From a checkpoint of a small transformer trained on Wikipedia: rotary positions, untied embeddings.
MLP neurons of a small language model. Each row is named by its layer, matrix (gate and up: input weights; down: output weights) and neuron, and shows model dimensions 96-223. Each number is 50 + 10 x the weight over its row's rms, rounded and kept within 0 to 99. A neuron's up and down rows have the sign that makes its largest values positive.
After each neuron's rows, "fires after" lists the tokens most often just before its 100 highest values on Wikipedia text that the model never trained on. A number after a token or word is its count.

L5.gate586:59 54 34 55 50 60 65 57 39 43 53 52 60 41 62 43 59 50 52 57 49 57 32 62 52 71 52 42 28 57 50 61 52 66 59 52 38 39 23 57 43 43 48 56 65 44 53 61 55 67 55 44 20 36 51 47 31 43 62 41 56 52 57 25 50 39 37 45 37 52 45 50 35 36 50 36 44 69 38 43 60 49 38 55 56 55 38 54 47 56 49 42 59 44 56 32 32 48 54 58 57 52 46 54 38 39 41 40 50 49 65 40 41 45 29 74 28 44 39 63 34 66 50 45 46 44 51 44
L5.up586:46 67 48 62 49 50 48 32 48 42 55 50 63 50 29 50 57 63 56 51 48 57 46 39 48 46 51 66 47 25 45 56 56 58 42 70 34 62 56 56 59 64 42 47 53 70 51 40 38 43 62 47 52 37 35 32 34 47 51 66 48 54 47 50 41 47 34 34 53 49 39 77 40 50 43 63 29 53 54 48 56 61 35 39 52 50 54 61 47 41 52 36 63 47 62 60 52 42 59 45 80 45 53 67 44 42 64 58 44 47 50 34 47 72 57 37 60 34 36 58 53 56 50 42 49 58 57 39
L5.down586:47 66 54 49 55 53 50 60 63 35 55 48 62 58 58 53 55 46 55 59 38 47 54 41 38 50 63 63 53 39 50 56 39 60 57 42 35 59 58 38 64 46 49 34 72 62 55 39 59 34 55 48 51 50 54 36 55 48 52 48 34 54 54 49 51 48 50 42 63 56 45 69 44 49 52 54 37 56 55 51 63 55 39 55 70 61 37 59 35 58 41 62 63 58 45 59 47 54 46 43 55 58 50 51 49 32 65 59 54 36 50 42 73 54 50 43 70 28 47 49 49 53 46 34 55 52 38 52
fires after: "|" 52, "-" 24, ")" 4

L5.gate409:51 72 46 61 50 61 64 44 53 62 50 41 38 35 72 48 47 63 45 78 66 44 53 55 48 58 31 45 50 39 47 56 56 50 59 47 30 49 48 60 40 50 55 54 50 39 39 46 41 46 50 46 51 46 51 22 52 56 62 54 40 51 38 67 47 43 54 63 34 50 54 51 55 45 63 46 40 55 51 55 40 45 35 34 47 41 37 59 61 49 42 58 45 52 58 64 45 41 43 44 48 27 48 57 48 55 53 60 53 62 49 62 53 33 53 51 42 27 53 51 34 53 56 41 37 52 58 43
L5.up409:51 43 58 46 39 60 67 64 60 42 39 36 55 51 49 32 55 53 58 74 58 65 61 55 47 56 62 50 62 76 53 54 39 41 41 49 38 34 34 56 55 62 52 43 47 37 43 37 58 69 62 46 41 41 61 43 48 43 49 40 52 54 43 57 52 59 36 44 46 34 27 62 57 45 55 50 55 68 53 41 45 65 39 51 62 48 58 58 41 47 35 65 47 44 54 55 50 53 41 43 60 29 54 48 39 42 46 46 44 53 48 56 63 62 55 51 60 41 50 52 40 49 45 27 64 51 55 60
L5.down409:57 66 52 34 51 59 34 60 48 53 58 57 43 68 50 39 63 40 47 45 33 57 48 52 37 56 62 43 62 30 43 38 33 45 46 43 51 60 41 53 40 51 58 59 55 48 49 55 52 55 35 43 49 49 55 61 66 50 57 38 43 43 65 55 58 46 66 48 47 63 62 74 53 44 42 35 49 45 43 33 48 53 50 25 58 51 28 45 44 55 50 18 43 44 50 46 32 57 48 53 67 58 61 53 46 38 72 57 59 65 66 50 31 47 47 55 43 62 47 63 31 64 74 42 37 53 33 58
fires after: "-" 39, " |" 12, "|" 8, " 0" 6

L5.gate98:52 47 55 54 46 48 55 48 50 51 39 55 69 41 61 41 54 53 47 46 59 40 41 53 49 53 45 52 36 34 30 44 48 35 44 49 55 59 61 46 47 27 52 47 55 61 51 49 52 61 63 43 48 45 63 40 46 65 55 59 46 58 58 65 45 35 63 33 74 52 48 57 46 49 52 48 61 46 67 44 63 42 49 53 51 47 56 41 59 73 60 27 56 27 55 60 42 49 52 51 75 51 63 51 52 45 52 56 38 51 41 43 58 59 42 53 57 62 41 40 46 55 43 39 38 66 55 39
L5.up98:57 49 45 61 58 57 52 40 53 64 50 30 59 57 68 58 33 27 59 59 46 55 58 47 54 62 44 60 51 49 49 42 47 60 57 33 44 55 42 56 61 64 46 60 56 51 69 61 46 44 52 57 59 52 47 48 50 53 41 67 36 43 40 53 60 60 41 48 47 60 41 49 53 42 44 36 41 54 59 42 48 40 64 60 51 48 63 60 61 48 38 65 52 47 63 44 47 42 54 49 49 45 58 70 39 42 47 23 54 54 60 48 60 63 32 43 47 53 49 65 53 56 69 43 46 52 49 52
L5.down98:60 64 56 52 54 56 48 30 40 63 48 42 36 56 43 68 60 54 40 47 58 41 49 46 48 56 50 37 40 43 51 35 60 49 57 57 24 54 62 49 52 54 49 46 54 70 51 46 41 64 48 62 51 30 58 52 56 47 45 54 46 37 38 42 34 37 50 37 51 45 53 39 52 54 49 37 53 56 47 49 71 40 36 45 50 67 32 54 38 50 41 57 47 65 52 49 52 50 49 43 40 66 53 52 45 34 57 46 33 60 48 43 63 60 60 44 44 48 50 64 60 66 39 40 48 63 48 43
fires after: ")" 28, " =" 22, "," 13

L5.gate732:70 50 47 67 56 63 51 54 40 47 37 48 57 38 34 42 58 62 40 50 53 29 37 47 54 49 53 57 32 56 39 59 53 66 43 55 44 44 38 37 54 46 58 49 40 53 29 36 53 35 56 49 56 55 34 57 48 63 40 47 45 63 52 45 54 51 33 62 58 51 46 39 46 40 30 58 48 45 43 55 44 46 49 50 47 45 59 36 48 74 44 45 41 58 60 36 49 50 53 34 74 32 57 54 37 68 60 41 53 36 41 55 34 50 34 63 37 47 30 58 38 48 52 38 49 66 61 40
L5.up732:45 59 57 56 66 64 53 54 58 48 47 58 39 53 45 50 56 34 44 50 68 53 54 49 43 48 34 47 40 48 62 66 36 49 50 61 47 54 39 57 54 48 52 55 58 41 55 52 45 51 48 54 39 34 35 53 49 69 44 60 47 46 27 57 41 70 48 59 51 38 51 56 41 38 53 79 52 36 67 57 45 57 41 55 29 65 50 60 39 52 53 55 37 54 61 59 51 51 45 62 36 34 66 53 28 41 56 56 51 61 47 47 44 52 51 51 51 43 48 54 63 45 52 60 37 57 39 41
L5.down732:45 62 55 48 72 50 60 56 56 52 56 60 51 59 53 57 46 32 55 42 31 48 28 61 55 40 49 44 48 49 61 55 60 46 49 37 62 37 66 44 63 49 48 46 59 57 65 29 40 43 53 44 50 51 39 64 62 48 32 54 41 64 56 58 46 51 52 45 36 24 42 65 54 36 44 61 49 42 30 45 42 43 46 47 31 53 52 63 51 41 48 30 44 53 47 43 62 37 59 40 35 50 56 48 58 60 64 48 57 42 65 77 51 57 45 37 53 50 41 69 61 51 34 36 72 47 44 42
fires after: "-" 44, "(" 4, " one" 4

L6.gate759:49 68 66 72 52 47 60 56 50 51 53 43 45 71 55 50 63 32 45 54 53 49 53 35 56 51 51 62 56 38 50 63 67 48 35 39 40 48 58 47 42 55 49 63 43 55 47 48 50 54 45 41 54 51 54 23 43 55 55 55 34 45 54 49 36 53 56 64 32 50 36 33 55 54 39 32 43 58 47 48 58 42 29 38 45 45 47 54 41 53 43 57 68 37 45 58 48 49 50 54 39 41 46 50 41 39 61 49 47 37 73 54 64 56 55 62 52 38 51 35 44 72 46 64 63 60 55 61
L6.up759:63 53 51 49 56 55 63 65 57 53 60 43 73 56 62 43 45 42 37 49 73 51 52 48 51 49 47 72 57 36 53 47 52 36 47 68 67 41 36 43 48 44 56 45 47 69 49 53 37 59 46 67 34 57 47 46 48 52 50 42 36 54 46 59 60 49 62 37 46 56 76 51 33 52 53 49 45 45 39 49 53 41 45 58 44 56 32 52 58 61 39 39 69 68 21 48 35 49 51 46 43 40 62 38 45 47 61 62 43 79 52 48 72 46 40 59 64 45 52 43 55 57 45 32 47 64 34 49
L6.down759:41 76 57 50 51 56 64 46 59 49 66 49 50 64 65 53 50 65 38 54 50 53 39 52 46 56 40 38 45 50 33 62 61 44 38 40 53 61 59 33 57 56 47 56 38 44 45 53 53 70 61 47 60 55 52 57 61 42 46 38 56 56 52 54 46 67 61 56 52 56 39 59 56 44 66 52 36 55 51 56 40 36 60 52 42 41 43 52 56 53 36 55 46 44 57 56 44 55 41 41 73 45 45 36 46 55 66 58 53 47 47 62 49 27 61 58 28 54 44 46 62 20 50 57 37 57 52 49
fires after: "\n" 20, "|" 12, "-" 11, " (" 8, " t" 5, " \"" 4

L5.gate815:51 49 52 61 53 48 43 60 45 54 48 50 25 51 43 35 55 42 42 62 39 42 47 47 41 38 53 67 43 45 39 54 54 55 53 56 59 63 47 43 24 48 49 60 34 66 55 46 54 43 58 41 46 54 39 34 37 53 56 59 66 60 47 52 39 46 38 54 76 70 50 43 55 37 44 37 54 58 54 65 47 40 38 56 35 57 56 53 58 56 66 49 42 35 60 41 49 62 26 52 52 52 37 31 34 58 71 55 35 49 54 39 26 54 50 38 58 76 61 46 55 56 58 55 46 56 61 58
L5.up815:35 51 72 47 69 43 60 56 49 51 48 46 44 49 62 60 52 53 50 36 57 27 64 53 56 44 49 51 48 55 49 49 61 45 26 38 44 50 50 47 66 50 36 33 55 63 60 41 57 53 46 59 39 58 54 32 57 54 53 43 43 34 35 47 54 38 41 66 42 42 55 62 49 57 37 56 40 62 53 69 54 65 50 66 68 33 32 67 46 39 46 40 47 48 49 46 47 43 60 58 36 37 51 54 33 41 60 63 62 58 43 41 67 53 45 41 39 54 50 54 42 58 56 53 66 51 53 48
L5.down815:58 68 53 54 57 39 52 56 52 54 38 52 53 54 73 70 61 51 41 38 44 34 67 35 63 45 36 60 57 58 47 28 52 48 41 46 57 53 45 31 58 50 55 45 50 56 40 57 56 40 44 50 50 65 64 32 24 61 63 47 48 49 58 59 35 43 63 73 62 60 46 34 39 59 51 60 45 34 39 51 47 56 49 57 44 53 46 61 43 46 54 49 54 63 53 46 45 30 57 44 42 59 56 33 56 53 58 58 41 28 64 40 54 59 50 39 74 58 42 42 59 58 24 55 59 52 51 34
fires after: "-" 36, ":" 7, "−" 7, " (" 7, " |" 4

L6.gate685:55 63 40 37 54 66 65 41 43 59 28 41 38 50 59 43 45 51 47 47 45 66 42 54 51 47 44 46 27 39 51 34 51 45 55 57 47 61 47 69 50 47 46 76 50 53 61 47 52 33 30 56 65 52 38 55 42 34 58 49 52 47 47 48 34 48 54 43 20 51 39 53 62 53 42 31 62 51 53 23 51 54 41 40 70 55 51 40 50 48 46 42 55 54 38 55 39 43 51 53 52 47 71 63 53 38 61 31 50 54 52 65 54 46 64 73 31 65 60 30 48 54 63 54 44 55 56 48
L6.up685:42 64 45 63 62 46 73 53 45 51 48 41 55 36 42 55 55 61 38 33 60 47 46 58 56 52 49 47 61 46 48 47 49 48 46 53 67 62 49 48 43 33 49 62 61 49 50 48 54 30 71 59 62 59 46 45 61 43 39 34 58 57 41 63 53 54 54 64 35 52 42 49 52 48 52 30 67 44 47 26 61 47 50 56 26 48 38 50 54 57 51 68 36 49 39 47 56 52 58 60 37 43 31 48 63 62 28 39 53 50 58 57 49 62 61 43 53 57 56 40 59 53 43 65 54 58 59 34
L6.down685:54 59 48 41 57 67 41 57 47 59 51 56 45 49 47 59 35 51 49 48 43 13 45 55 36 56 36 34 43 51 50 51 49 66 40 59 29 50 50 46 43 46 40 49 48 33 68 71 57 60 34 45 46 40 40 59 59 47 52 51 51 42 49 73 65 42 37 56 67 58 60 58 51 52 66 43 38 41 57 41 51 30 50 52 42 42 48 46 33 53 50 51 55 40 58 52 70 39 49 39 77 66 56 65 46 57 50 45 48 65 33 48 31 40 67 35 39 58 35 58 51 66 42 49 44 52 40 58
fires after: "\n\n" 26, "=" 23, " (" 12, "-" 6, "\n" 5

L6.gate432:46 53 55 56 52 57 49 43 44 55 34 38 47 58 51 50 40 60 50 32 69 34 65 55 45 38 47 53 37 44 56 53 50 52 50 43 48 65 47 44 50 65 56 30 49 55 67 36 65 38 69 46 56 35 49 48 41 37 44 51 80 43 46 39 51 58 54 68 52 66 39 53 35 48 38 60 55 44 40 54 55 63 48 65 47 46 54 35 55 55 32 43 65 43 55 45 52 68 42 77 38 50 37 42 39 46 42 62 44 32 44 62 46 42 77 48 52 49 49 24 48 66 41 61 54 59 48 47
L6.up432:44 35 45 37 35 70 44 55 36 51 53 55 54 62 53 52 55 51 55 47 59 37 72 61 46 42 39 39 44 47 61 46 74 35 51 49 42 58 57 49 56 57 47 48 36 51 50 47 33 44 53 53 44 56 47 47 53 42 41 32 47 46 48 59 40 29 59 59 42 64 39 48 50 61 44 62 75 48 42 52 42 59 46 51 39 36 43 49 57 46 43 49 55 42 76 52 42 46 54 56 33 38 38 31 34 47 56 60 76 44 52 50 47 43 54 42 57 56 49 48 69 56 60 40 76 47 58 48
L6.down432:47 44 47 52 39 53 49 59 45 44 50 64 44 49 43 54 46 43 50 52 42 58 53 50 49 48 45 44 57 55 60 52 59 69 27 64 42 47 62 34 52 42 37 47 67 58 34 42 49 63 51 43 61 48 48 59 49 50 53 43 43 71 54 55 46 62 53 60 51 41 34 72 66 59 57 55 70 29 56 49 52 30 33 72 60 27 38 55 63 56 45 52 41 44 69 28 71 55 57 53 54 41 59 37 38 56 43 41 47 49 55 50 57 50 50 42 51 63 42 39 55 54 62 56 52 52 48 43
fires after: "\n" 26, "|" 11, "  " 8, "–" 5, "." 5, " |" 5